MLP neurons of a small language model. Each row is named by its layer, matrix (gate and up: input weights; down: output weights) and neuron, and shows model dimensions 0-191. Each number is 500 + 50 x the weight over its row's rms, rounded and kept within 0 to 999. Numbers have three digits each. A neuron's up and down rows have the sign that makes its largest values positive.
After each neuron's rows, "fires before" lists the tokens most often just after its 100 highest values on Wikipedia text that the model never trained on.

L5.gate300:511459559539392413445426570439496547449442431431490468496561525480509476542422534461509515582552528516492510441413403491529534487508547514501489405482490548436522526535393508460408537495490444544530472563477404524577485422516457501506468546501532473655423482522497455503529592524550478493600510463435527490487465568551462561474529520444546501420533473481459432526503461495503425516510493552495411452460405540510543447562427445511435470545449435430537445490591520488526520474423567557522502561530567515496533493540541555532448552535437530583531615528497508444407417523545613548
L5.up300:520501537460457513436518435548398628637444521606511483402459531440488558513550450473605559455497423479534501426534463490470527578484452467509484514514465519567423492439439504478551493547571504501399512486526575530485475595501515538446477497490495465507449562478505459501500499561454548506550473532550502566565566470533550560544587541514582586500485559601494527491398504506578487544460567538452552472491488421522545603440442489442459481533475552492487476494388531485465579483501434474493473543446374458512428529480516412465528504499586554429494473486574442522591559430533451555
L5.down300:432526528496518459496502487513482420524550483452513477510517569558555446429496511555532475581481432451525494466451527470572454412570538498625507491577488420549461481553558475519427473519442452385504514493513469467535583577462454448616575475617408490534402478471415447454583438445478458453460452467527476542514441509466390483492538453487358481507537466480506516430458460443548498494518431524499566499514511488528485443400439414570441480548450531586486496440528436554486510437404492480504470554424521492455524497525478589617556531540408613529519529522465502501547477521532490512
fires before: " |", ",", "|", "."

L4.gate721:410513539454543449545530419412530471502426477599479413504489480462520481510444450510478514510495469485516560499452495554494533534518557614585544530511474526551494566504397458591495494538474462413460465508472510489502472513491491470525479536506533516585586472535382468574531477496504515482543484437506568547535428476508509511589548586498450557434556488523505421472566531453513568505422442411453491585568538495476492456495442464511474532511506478520512537419466565364513442489392489580513502547442535502551559623552584457538548387474534476596639519530525421485602547542485543443
L4.up721:512540573517505513479511495515506453496524535458628501508495474449527514471522492490430452545481553475534493495521491461446584462473441508510308537544513534463567387513417426532514518460477582503481506482606535467487466506476578554539567418499433447466495596548527514479412403434517544592506390576390453427475532551400524585481560507530604480474466557436455454493498524537531482452566557428412464449605448533492583482513464535567529473500401508440474489459488492542455428577493553534480480510539478436554523455459482563572484560529501522443523586451484568513472484504504490557
L4.down721:506469483523592570596585536505561455574495482531516551446490529455439492478488448434534491468543471559577495421519444461495455560494475499582439507533474459542530457574583554560474486544542494589509511507439498603477491552443479445424493476479450443533622528550484477560560490581481513560523408504476503497480555505491457520484452468456495453540560498467496504422404509535572606566408583454481522389443517518528516436485451468493439523505484552481588461560486518543464555593419369606389557476524550544439556444428519516505474513473499469558501537621445513435445508497579527518
fires before: "\n", "  ", " 2", " P", " 7", " 0"

L4.gate595:491476541469464581444598495535506458520548420469432506491375415385464541518591512444556490526527487427486573546563497507474543557485447491581488556456468468492521435550422470546571590481524515484532541455474540540552524447551565503480522481553557593563503581453491596546560561447568454549517411524454523528539615478570500565433543454418517511506564498494493552475523414504515469488394565519452478493447409469431498515451510491443457474524526497423561552463475523451626447514434472500454438490536485476500544508498565494512505479446468499532548658565482467499557472450564503613
L4.up595:552549484486518576348534477431517456510475523513473539465534427412544535471505516499452528475443490517422572434590500498451482510489387485486457531440418530473549528494428508418520493533505512470540444486520497539482448550395595405429529556414454478412516467531480434529458512530520573518408463540402473549581542529521413416542470503373460533514496518430510568524519487492565540522493442471515555537451481553532519547431493500557439528535420425522566540445413529511535506517472458413544472487401500514576622543513435573503434554563450460506415554517539482566492452516453509430
L4.down595:481429506515519565523509524532547556521467420463546533478589560366470548474528511505455492414438483517521450421567545485533418474439462442458533489476567464487476527539457565427509491446414502499522408495557480496476445597415527459421440551545428460473467473505460585448434575557387552510449515611538411537561544563432517509440596548474478471544587452448515487488415465442593567517480489456504451510471547523455554581437511498548451480511477482455522522459486476450441448525502512542528443535392497549461600516487458505567418489524577481409463493509449460469485519571455379458
fires before: "\n", ",", "0", "\n ", "  ", " 0"

L2.gate81:508472583567438556509494603524452457630476470490552524542522515508488544488512539510364475442499544597464384490524481482501553442524573523534364501472455461550520423472465518504472562560495521493572451536578492352487517542579543526520517532455439546465465377535524554397540492458458511526637434487490434580531545512509448478515496502464533454478433472489456483537524536456495449441449482524583522474500533586430418505464439485487493533466548475559491455448382438563458454503494525465565535443443535605549550547516516505537439481572483563386474479514501526475524514426549481508
L2.up81:501406436512535520452485517457521545609483579447506483501492449518505513405447496514526542495462545523473460455553519581463472421594472484531624490487453571492421446483498491505408575500607470474560549470491527566523565570458413439596368517505419479455532544431498554505485499484528514498546564505545571495506514456553515417505481549499433532509532447513522612472503614484371466509572541629457450469502494481479508362483467554471492454499500467440511493378495480496518584542403512429487478510403588515556477458528517523522475573573499512508463486519531563465504472434482459437
L2.down81:453504513494543539555403473518502538627578455563520482522541520486580500553646534436523498411556455458436593513509558465477549592445571472502484485503568539557474412468517415504430556542415432559515551490503543494504546537500527524465521426518436450519502515525560544429522478467499452544527498584481503465523499499536434465508556498481576428472461435506501446551508595481562459436433452526572488474465534546469520466510427461425540546495609512474471543525451512536454512467511586603445514573441525557507531512507454536431412532541463577605423477526380441525441540427394456526
fires before: "s", " and", "t", "la", "m"

L5.gate66:452599433545500545437506587440515527466429522451507408453472416520406476488575492416479533555493490548476436506522517437470530427432530562420475477463576441549385521490406524529586460486501599455526487529537491471543560425515561482543507530430471554510415587508519525490457517527515484478563499597614569513438441447469582511506553397477554507508488572523416473514531407539463429503520510512602576517500509538515490544446540487500531480525517527491591547455489545555564567520404581518437513512417439483482490442601526503459521446538498475468574515451392432495488456569472456450
L5.up66:458461441439517450576519442511456538540525538440550599452540543527524589497534587464544412467535485382387483550480422432509462481632503522539468530522576553409485461615453529458531593505557392524584534572444566405484512493494474504580514518480452604445445425400442437378516464552558509500438541540489557488445538519496429543467556466610482456482526515488503470405467528485532489529541532534425493501515461572475543533422459462494554480487480452522558446507428492587551472549490488574501543543458494470433542512573498534503441512453457481514465511515498543419438529502520496471
L5.down66:444517468502442545495538597630489463418475440445546405490453446520509538476470553507465528505444543457593467422564553450432522433436474512419635440438499465499447474486509553424551357569524513518419620496473532468559488589501468450471483475493530529505508546453547464517562398423420482538519491473543503538571546421494526439440475473417462469565484450485498469525555494542441454452471484447561502440450503540489543477471488538483424556517561532530516447527474467502562557542420426464434432462488502415479610473502471500463476525577526526590561463383435500532533477443496453483
fires before: "="

L5.gate111:510540499517416449569564501422508502550423470420602468440408415453408458496608466536537463517490481451442429400465488456415502484553515586474617468476427433525377416459497491560502461634465531509530449550466517472435515479466471533528484571550509466573501448488536539498401516451432544483517400541485549494435504487514574469464543489492503479486559505490483515551500491503470472454489592496509500555516432462465450427508391413536407521462467486440534499583394542477526557511535447584483551441544431506502470438472458365430515522521489508453506489428490447503544495487443463498
L5.up111:332486514482433481466410469488437517477453432503447487397455484438574562482582515456513532442457536607474468419538505450452471520494588526505546533509406561481431523476497572533513570580470433490509489489527482406429450467512541404586517541415518511550508399509447522473433564519392459424542529540484581536545470497458518511562441403427464463502542494427533573451631551473525491522458532432545524439446452549603421480448481471475547521479470455532513477563487517441438508493481499550506441525535514571490413544498432486458504534540422500467552438472487414462538504516532529446
L5.down111:450583452460524533453495419450521425373522485476496536521439531570559504437562560465470511525474534418484569482516516445476435539589577477451499448524501533480446461536555604443555531467522472362465440552502537554490476443449587551474528484468531420496483477476480489443505516518522443432509585525518420546488552528470495590415457636493451494490470499538554479584492457519577489569581535543503514527618529539596439442468480471552524508535400496474494419559515456554502488508440463440521456553582575439556480457479439465491487447511487418584465467466454489557416530558456615482
fires before: " |", "\n", ":", " =", ",", "\n\n"

L3.gate421:476513450550551580535483530545550451604514427489528520524530514489487469492460544497561485518440467563501439573571572464655433436471507479430523495563521501570494503571441586502501485524552548504532540444565462436489436465475532565474506430436511563488509445531483533506458417411462483488545477519475569522505539461488536383465417413408487615524544537524473554581552519540448540456457501473457502473465468448520529483536536442534542573420462463569501493676515538513450457405454534463472452416540489523545538496477403503432499631533558454479516404508521494578502531592479500465
L3.up421:475483428466484513446514577540468496569518487439511519579520516513485531506562460538436431574508396510563467522536511537567456481538487495507428544523482505544516506452500513544458556542463515484495502549523412446470519542584517524511536469507558428506511426460561494486434360494555516557521520561485419405585481489579451449560512510467458513636428488539457525401446517456500444420552497559458546404494493415463503572503505528458476542502428534486523497567472358418369458496471509587549456550487392594509503456452456484400586539521428421581527451529581499506527466560479492457
L3.down421:459483556529504472516472571579359472418520395562544422522559433529396465471464468428516589477567462391501531512501512390487532440587517447609532666367466488484548480450448506563406522361534467484516476434561522495580467477478509485458479455480483447521513527479477562467447448391527498558479506542529531525561590509542441504512504522509495540474509456579510526436523545521511551494533512503481483489532421453489541470529448499518479555538458522487585485520547477400507516421573461572513505512479543446521547509444488519466470475548509540567558581506444507559526505487548524628
fires before: "|"

L5.gate263:609542565520450482549469467543541536450467498458385577535447565522536474423542499620457512467449562506520510553542609483487463505514537506485536459601566405516621513480431432460514476565449545562518531523507461467484474490425539536504567512507484521553410500541589443536552509476603461527547461494455507535418551494498523433476436491445473496466494503591540449503470553476568602450455487496521571474598563422494481479499446504468502576446440499525580563542525469506441456583407524544462468557519485503563421453549529529486544502416501346478490387437553450521500458488565470475
L5.up263:467502498460520522470540541491526488407570468412455439445441622482525501524576447560451528493507502608601504448519582503500502510617545483490471519495437457493489578511561418563514543491518490526479534466477483533500455499579490478425490445508482556485429558515571571521454565558564567507403518446547469550538589490469512501435473587469539509442600431526470449472537485557482423581464483571520440552479566516513465495515456560510457518458512613436591463544584472496388478506533477613574508500493465523448515538429544503483490448582550466494475448491406458508559528398376506407
L5.down263:472537509393551512543572492460487479492520614456558622587471447511449534501450494421490531420527511461394485508477613462439515535472402540454385545430512479516503388483495543528583446433461427515485417505548520609495441509639439538415476483502558523486477530486547448507517522468465528493501537492483501571465517564472401482553496603490507513410486486379413569507423452456493465518521504429484545508440536381511485480429580545472554514511547503523512436520533438545540551539585534504423479532567447495503553541461526482555447452539499434447497498492566513480436455538453506492
fires before: " the", ":", " of", " by", " MS", "ed"

L9.gate423:400467472509525537506453607499459473535412497544431500537482489392492586505523491499520531472518500540542484380531522440559526490430432498530576476422526513349570558463472499551473457476478437419519488568459504503476512458536445557512445442538512393529488562467502490441498587489574527507480539403409404529510576466536535487462544451434440570500440499462397488552500509473479460434643539504521557433523521420511452583430503433494455534449559447413490487570476506538450499548376518539547498521458431472524526560509451484578475502470488524561427532455547439558537526494538540412
L9.up423:474519430484447515488427450461483535617513525567469450575430413481530563599540438509606522479458530492590438490534468548429443491502395547493512496573535539439427414491552465551568527407547526487415469480476454537529492429517449493524506520380509456568546482459470436619534469602495523493544503506497525514447569530470654450459555551506411495522497495473437510499517500440506470412532570484459517618580396513484563518422478489453456413487530450509525470541407569554527515482524500466553446468561541576458499453551487489484515516466556490574471490553559522492555454441551499554
L9.down423:408546459439375472534464580488537515591492480485509394500586482463516509472513532506464532487476481520399481445601509480507505574530538512476514531470632469539514621512502542422567476571455562544446579522489485538536517496471486536446454505479556485507489538344517425529426538524581575364517422513546478473474542551514485507509512475413472496488500549405534485512513477418510505417486476447449467609548404556500544459466470437496432480491519410528553560491576477475591489564544482428507533450416506443448449403493467536477454478580470461558573479454440535494513491464556442525
fires before: ";", " |"

L5.gate435:560544494489496486448464574433564577522441462522469428407543457486584592472474569427565534483502568575507443396476429490484534460512504488539388505539553514456503463559417434549552496486503475434560583447526537530479469464501496502519491491479451545540540423523461590363448515414543541520531541464587530505487564491492545553460568446487480513535493460596440489468490442569510458416435532428597478443444494565458405493490494550434444554544506485538553529453560481395430482496541525494447530524495454543531535375529496492410449448476498574395462452550600469436451458530494509487
L5.up435:578463511502579580411509587503466538433504510508517515496457431469479516455514531443453535535631490511423545364495510468422488460568451523505433470583621451496534510525594436483452595509610580480553565444458464575378541588467536424565536492488426461525496471520582517484427510505525476544469517446499470496505434503463537452422459492451527511512468410433430582523465507467536414447442591453504529493539551575536602489474474480483521467519472422597497452511516487489490506460476580491497450433558555440497527432504514561541464446552508527445427572552470574497515459525547452478
L5.down435:466453560494510504495472503491490426396494509504538488478458506452408565523482494478566550534511531564512592544492530494560559463552440550483577493504525491488553504507507552567476462574537533548476452568434515569531401540501475433427577518440468504715519600527450485469571474514558457458456525476501538468411481525531535486528449568522447523505531518550586395457419568428415494530568527533530527559513601438548497465485461530534565533550492486635540401361447532541464508512585477531453516463520451496513532574534484488459511588471539410491440494452566472473581479540471513502
fires before: "s"

L10.gate143:456579439588455473520478501546555558507518481537453494524473441539512587511385546502534534547508394448407530500537472508514512492532588492568513487446455524451497603546419556514591550538464529469516501488508434434575540477524567474456503449581545449547509551436535425456476460514501518487487572482463444497491428519434429468566418547478456530561580505467508479437497418583555543475494476499508576448524579546435421467521522554502543393464492577473467419545500542572548470546538512475468558476520490419661545506511500405445607424444453466545499510412543529522526599509574438485
L10.up143:532539475508506462518467443524498481495456517495562461426392491588578494415466449560515492458575545402425506444492536444514515416423445413548486450544538500549486401492450455485473523442523526492543595541400405529558521535432464503441476592414464532454504518406541511471480494543510508555478469405481475473475477518563476462532453590516543520503461505536534606553416463388544571516468404502457450521480426541503534614527464496560503578507521603522576534492533491551433498527491416500434553537488548494514623428464417563520506501558510545502540491514548503535533436588548433574
L10.down143:514488550558507496505471441506471491474431510469500464468505545495498529481498395566571534506504443537452546456496519481467445554549445510520485454591479434536494399473445539443454497550503485515571443506515514501511567488484588484555500496465523475511584427434519523404494489443581581413387436551579455500528422492594444418419451475577534488477418513436516541492648491467404469449557471483485487554483516457530514421541493524465432498539356506537508445474430587542483504500502486549547472536598430496443517586433486520509441492507520465482523490561321463473367481501535455463
fires before: "=", "\n"

L10.gate570:500489562559553487441415515506602454534506568424450581560508409545460530419546473432529471449460503553555461522500526537526452461480473488521401459494500527569485508533516536510562586625601544493472519555589483522606404413498458606526507488433555536491452601479528433451437554462461485527481534561435575424477487498450499511510437585401563543567519499532539503442523460531498593477609424495473504533471506548529442467552446429486427460485470504455532554497482469472519437496422481451489482514454413478610502532522472468479549538463489500561551398586478574498525476499387526513
L10.up570:572514542539550445453507531514536449505532482525537465458470454564506495442515476476498568406497475503490489526602566513493499520583519476521537582598508486615577455507503623546429452467584501519503502453490372559554429511563509539492426486454507486492471447445542473489406558447425535461596432570487330567526495525523554489520500513498526444528526485517457567379445510529543487485535498490558486438534494539591481483549421518448469425531454439460486475432531516426420569545460472548439518536532449444534551505428515485590589487547521507578547475512518499512410374486451575549
L10.down570:460523541456513539538478425402482471595359448430555455461478592498498495504516494525497567462496467449515430489568460599512508421411469464530521441483541576443482368457535447496438455474485557477519506510566488543468455515483484560499548549402457515478538457481432387472521467481531543507524541512464486437476532496573526596520556447578443486506546564391444577478574517539509496448469434500447464399476407470510508434549517556593508572527499542445478476506494502568511535488524484566663484476607537530526526460510472571503453463497452460559444502549524537521532529649483493552
fires before: "|"

L5.gate166:579555455479448383554572428506470572512468503530497500422488411527524558469542499565494450362433401501468486535493459507430415533638589392494527553464496480582524545516558430658436416505416491528486478439540536475425503497527503567536487487479488375624501557541541567567424500507528519522589488576589525508516493495503471438536479541541548548490442514600484522415523483496537534455537547469448458482485583471461497525527509527545481477413522505520539513438488544542461494493513477495414572572525480421483442568484547540524508492478537518514495440442537495453441544482444455467
L5.up166:449529496510473423504484592464470489540523528419465567573593400466552414525537517545457496493502504556618543476513550562462483433608541475500444450423601570425543523420460391572508475567608550561546421473520483541532458427547488456493519534451422529565502524456463481532578491497452445534537594478533490504506497495434469479480354491497521448510458560518435524498540552575504584446607521457486490487551488431502504497576481564509445437487384459569485443558416509535526511506438578437431511429553458465508420584527561471529495519534517506467567482500489446544496523467500454538
L5.down166:458455542537395560561449395500484502450541475542590507432447471499360476490517546473543567538487501577473467480487469443570493505403449512541514387547446447508444551576491493473495499482425475448514559525412515495515501526445479495465523518539539535528488519454488489458535417455489464492468490459597528640513543526467604529464608459517465486455531499516514469464428424468480424514526470605456489481494453503595489479535451496392539531537446517484497555453540383549452554554471565557540394438443531507444601469519435453584499494531464442502385608481471490506531407559531502495
fires before: "=", " of", " |"

L9.gate690:456577532527544414542489533481477550494554528518423553463492527483550498499568495515476555523575489521561554512517499564438460561475474524570503474500538565494561480462553602496517455566447437489418532541515370520387487531585416397590524445607519517467461446518469524516508461522470513485571501458520465456502452363438505475480534604530453491525492511444400512450527459535497444515499579539564512417384462565544542517592524499580463366501478491480509572499464515530470421453458440511516517574488533497542473508464530507515526565567392519657431564502550558463443519476461512482
L9.up690:456563562522484486456381459571485453501495534477377479544355516470461495569447477538531522509436504543553625572561510468466535611621476515588510451538458528567485463562479470503490476518536419492536540541506538538477338548540401475583593470437576402541471485510448501436436429580520458556562418543527439559523470575445483445449494568530528447477460561496492472480519532476531556538452547496528518552554490449531511525529443438521573486529514524494461380463457482496558446484531498417476490547530532499541598488518538503534483442549491502520529597513550515500440485498494586484
L9.down690:533562429430616527530456536487528445445435548579477497526496462509515491561537501462457463413547572505512506489506461422500478422427458445537489484484480486601482513547490463557560546506536542509466526628525532576489528528497515531569540422495514498489457467447512513551477442470467445538498524421584398410457464552513442471438561490466493582487464535490539473450523479545484483440509513486398618546513486523467561511544535580630475533469553517524506508473502548457436565502533549394525535569506529470479576490429449517415577526404467432500484494548690525466423422514461411572
fires before: ".", " |", " 3", " 20"

L10.gate5:574478380566569472455476547463526584620513430464464435523567574460540541451518416480455516494445482515471556546370391566500446433449468471459507468497536505436479462496493458433485509447501544510549467401438448468474448529478541540547490493542477496460582544478447443464520491502469427465510593527528449505595563583601464551446465559438483497516522545611500395421503521424420491411586543450524589512532454592487491496424481476559528449488594453459505532496486484502522535545487513557518433444572500583570618509434510513556504527469531549512526440475470502557536463469530480482
L10.up5:547461535482464502570359588582511491494487523522494425484494474598545540401513516479547513448578502546516421530461546489476461460451506454564583511501525539403505472543472569528566589500394561565395545509431460491531477495482484513464457490527487459463537441544461379512532501545557445573432570457537498602564517511535555550570443419497580488490479520513490512515529369455523465403567482535393537497498437585543467524515555455517528464471546578377564429415521498544453459489568448417536449524504509445482519490441455467423467494508505511589451488535540486492456467529561548443
L10.down5:451513433501490520496462546525456515410456520575531549498525533532609498481461452442523490534408386509543487546514501494523462495489504445521531518511444511423532600450496501554578463513395602529483490437546563375525493485534524480569466478495515417468475571430557434520542533563447425454619531515503422519448399492472567504446551530501587504504499519507472454556511536459490461506487588529488447522431418544564480494476475545431542527552487405492580392357473507481557540592539506519417498566507445458441478501535438642468559448457420508503486458431468502522507483448426464559
fires before: " |", ";"

L9.gate269:389498458530503505511528474594528557457522611453435525469467491461604462422631556437478481477439456526445468477577472530464518458505492499558518537458566476521510522474551364507506480475473524596560453519482522546555548436494574528475441524474513524525581480529507454424497501480466436504514492407476475478476397526619497506584491491434529453574482482454505432567446455586428497457485495403546448477490471500511543530508585524491543484439470477398489577417491592569417542460555496560557542583533462567617407481528411484541507473505450534558447529510529492526510472517418599536
L9.up269:577623550551443614576489502468477547492417597509504521635495562456507452525471513521512554399478488564480478470373501528527580521586563513479583457398525474510589543546537504568433502565522515534552431520451507485502474484524477523446490585541528509474564506501597493387544525400488446542487480490528584507531529527534478443436435521426437552461536510491587435494487486586559543464491512591528558490559467467473492572479517438480501480487440544574491514428478461511439530550562564435474493471456494510523473519481586505504413422502490557594560419541490458517498514473364518486
L9.down269:528559545420549483456443472509529539436536436619461521554527529516462422441451530476545464467422466499481569485480523511533462527544560506494539462488479532533481561428570451520439476563508541494387533421429511511532516485496537444601405534540399433484525541551569443453576475608505498470516493526536463509504525521522502450589445509467523449550456610522474561435510518530457513522496505480531470497512492481523460465563510532661445421433452393534500456453417480458513566545579576476520485461465475537589595481443579493563579490520543554470566377516365477516505436505466510574
fires before: "=", " by", " to", " in"

L4.gate762:539554483473450515551523500436494430561503473456547383440509500579553445458541419528530496507540481469561384477584486458488538464418446508493475509408538530513541598539472479474447503544582405444486388549526565443451511564365585536481524443483445462504509471492449516501558471517537510490502557554604542665487500423596473544515475483505483500514512477566471397414553519470488535433496505445522489547487535540504521465459381533451604489519513551570511526555483501531506483551436536429455443565377486463538483452586588512443451416475483500440503453450518486536473463509559479495
L4.up762:495558537479486457501410482454365430541526499512472475437487561534510564483538494518550545417488501440454567490548490491460467498452503497415587484516443550517535500584527440433565568469525478492579501480425507518527525573538483486502488551461497420432498419538516474482441479522497584410538542488444383430462508508623485508529512510456528469489584457503447543514613576588489591594526552531411458518546419538629448477488537481536497524537451499500519516447472539500449607606478508422555509549503530540597495545528454476435425468533520537501548522468528548450377452508607468571
L4.down762:527457416434350585522466512543457495457486566490550498457440462597498401514459531500512498488500459562487475477517573442427537467448478507521521541500527468467539568463505578410503461543441404481518385564441463491562496563407455539464498551515462490438597592489450515450483501570472533490428497534484539568461476458583539512468467426495470385541471520554430495491559525471512566460435527440560453497476545579540571459473443545494528437510489524547589473607457444497524499548482438508476445487323407507477569436471469495519549476508438506529577523514393587488488521469524456490
fires before: "="

L10.gate56:491545453460442447423439587430441507516504562553449584518484525505435492541531550530592520517503495466506432469577565459549505439525532508442471470519425481529458523563452535460506588433505497520474508376613508566478498505479555560506491432432557509492556459556491552492450562478541530424496546558464463433544542519495414580512488440479555492494507435477545500442494551569500562508542536451496526466524325505459461459439460559457512581541500490538454428592425550527489514428517425469524567510593380579624519441511490526509460480538542399564618493480504509502469530593507537540
L10.up56:507504488504565595473551603518456501529455536462459531552578568443539424526535536465532597506474562447500545517510510497487484442423484436512540486482455532561560558541417533580527591401469602459465477440540441527495542447366454517440528454532515478442369511515530490471514544556552431637510501503465504578597527482474428400486516545590500431528488471518515412438533524475553547502456567486507443488434504467441449511464397544500531486465480450492404491449554489456475567514449451564407528492530433458458467420459429556494566465557476541503596518465515536536606503521484538536
L10.down56:471476472470592463517463559490551555520461533538551386525480518470564517422611534474499601452473437515466520424523572493495480519568537468548456563532457540519561511545545510499521479439490474555489482488479563540482530441503454450525477569437512543498449488522467445468547513484496506493530444449505481532596507516433551527473526424566455546403432455476554455390410555526517482523454462568432521554542532485468411477583342530437470461548442562505489512424538482502576447480541585445422513477470461378543487412504579462565439407516485549538512504500310501452523559492448499524
fires before: "|"

L4.gate51:561472544514461498555539510446464527548498494474519428506520419546548455517582552419477414537495554539575579551405452455501529526462481466572552500479422559509513531462483373511583450569504476583492552511524519527579553483498543585559507566569547437565483495605491506509582510610441457440581459585437575520449478461537544537440437499479476512436457570459535405486507482511505462453516474480530512450548486531434556422459482404545489486510447402504481532483431585528516509500514497399581477566455437467574542434527534556439638447497522483513449532545457472604484502505479521411
L4.up51:492614548448594607485393448539451448522439485477525440613440511460508558523519437455501487434476524472470605510549502394552481626508491486498540559445490549541494579418507496518547366465517383554547534542490552599496504529454558516476455440511478474443534466566540468431507495497526511464572419556479521577529479523548438498574423504440508525495536568504509565537508489396517467485511497510451536611538501441471496577480534633550508458451498475374503433536501574566540531515525503556457495597549470432494470494482448491509535514482552538466561456496453429526421477445480497518
L4.down51:454503468497525559491470451473580501419570505503600471442432547409605488485554447474633543499437560527388536502416432483524551468475508409561520552502512477539475553499530441669470486528468493565525510543427535586466533446583381484449404544483509496519516427577480520487488469535440423515490555625463479494481441501435535532512451443451411549468473551464531482510429452485491524524572543521408543488444489438431427496494461469593511418478465493476514469539466506543456503475460475474517586506511475512510579447494456523554504442512542476542544634510513489529562594542550461500
fires before: "=", " |"

L10.gate12:540484453510509540497528525569583476468474499464465490422572587447456541408468615532452486469496542606461452500490459520516558443540450454507599533467625570554496535387459482545492546515521558629448598474591599479503572598525524566554465431556560550478553533434497478443416501451532526495522556500463495543514545584519538544400529451473531449523470545562481513440484506556475518490501582502565512487422531522310530463458491560535602440428512450485512464498466494553490555534568539489417504528518463524430509484480527525488489501540479485543564562489549425450531519512538441527
L10.up12:533412470406501384537459555502518496567415536493425385502454453552456561430428586583514608555502471477485494598479445535577546553484470505574586523461519481456555441470486403437527584471567562578526459588475439397536497508478515426543568550587521607519577518509524485503414488512508597513525574431497513528526595513565522537506477493504493566500448451592406573515486557431498523507418577520502488496517498539398510500471534539478467419534514418545621442482425508518468466567511496459498482500549538516525536459490588450471524556525452486538507525472496480534536522514506512485
L10.down12:533470469495553530593561586543561468483510437415500514534537522530529516447524475494408466492484544530519534552606482516457518496434490444498533440513626603527563421484556500491469540500438528445427538511619554496496451565426561502499377469531459472617497471476516393462499567488484458475526523402554433532545506434535482535458570495510516481484487544548543529490527444550469470491542436519438521558445497506402419517501611519514552567586501453503512589497457446509518572482474464534393424520489508515460441529526509494445593607572499545425412527467420478500583512492560406442
fires before: "s", " his"

L4.gate265:482489333511492451507528500503583549491459510539483438472481488483471420608584522490442560394494519549512545465513514542369438454512544427487525544470460494474537463431442597533519458474419584546425500508600458498538510463538471539528487482522547478574417470451633510621549534443598620396490503435570483546496506510546542491483539533531447551508579476512481557555496480502505471436488544479509545516537467467472469479447546588538535544543499582546546559500464447463511455548536485559493500479609479444572449438530535452549456447498436433554573421492502470535520539472553456589
L4.up265:523472567439499502435442560558485497552457519502440444552578490508482484518512594509558478480480471440516513586449559484474390566446424411473630480482526431496555481542598571496579486545464524529561420474488499538474555502547515497389441586469528515496410456513498418522548588552536478484581539504548573490502492476473524461518564511477435536485476475568435568554520639483447495498522510532506570559395422464489539520501503419535479525559374617489505540548414496474566475442566467527452511481438523502522426519519454481387536493511500440508558588509553536450488507391531497557
L4.down265:486427502460494591478450486467587615575415453444466477475456474489492403509534528479536449480486576421527540476592485505442508494546441462458489519560513520491588472577392587520474532544472621515513506466502467490496489464436515563490467419546492516539467512463512490504469471464558393468518468573479521447553511497537570604573554546470447540474375402395601562480459577557476542491492474544530472484459430553522513459431482505525571517529557509376567471571582499555487544545527444366429464458556557522529487545471487463559450459525561561537470524545526522560555558504474522552
fires before: ":", " |", " zone", "s"

L11.gate127:517454505449513523426582612518475468355485540426529555500486499562507497519490463558557555554485504533451444463461472520465503433455504533510532538470555448571495537533461551519536520481482587534606540499440497395500534504577488468444520543540464581581550481477550415442442561501449553528562496598496412478552471486507442477437431561421519519422561551668466535520530457509566522492447473484498440510522521543576463485542441440480477525527428496454428447596505452406499517480596431523474519471437508463455474516457485490417628541463523470451648488478465493506524559495534435552
L11.up127:507536456432478470464438512466530558444491525482483597506478445547517483494466540590486509436570457604458511427534525505479533435546471572521490608514579433559498497538522497511528575484426510491417455504530522452471511466540530454439506568515424437536418400493458552390527566467561544469617526551549502449437483421536481465501445561501491500412596496472477584517571409512494477457597531576538434499441535477507503429431490499460508392538498559473467495526522480467411483556592502532447478498477495439542492565501526490428614512543559461506549360621519469515550537475532601511
L11.down127:524352457481477521425528480494506517535495530574490438509499560388483490482393498507423471541468448568583525533540485516505408516510505462587561485570508439440420597484489468534434508486343421527500479536536465523442471456403489466411500456520508451580488509452454455445463398512431534534501523469488543533481513538557481496430465506631540554584499494477466499440479454500599440530491393453442531477570517432532465457506493461476455545510542439463451614482451565576540510571561505452599482508503510534491461423544520489476549505508416501537589477470444531563463463579439453447
fires before: " of", "ed", " his"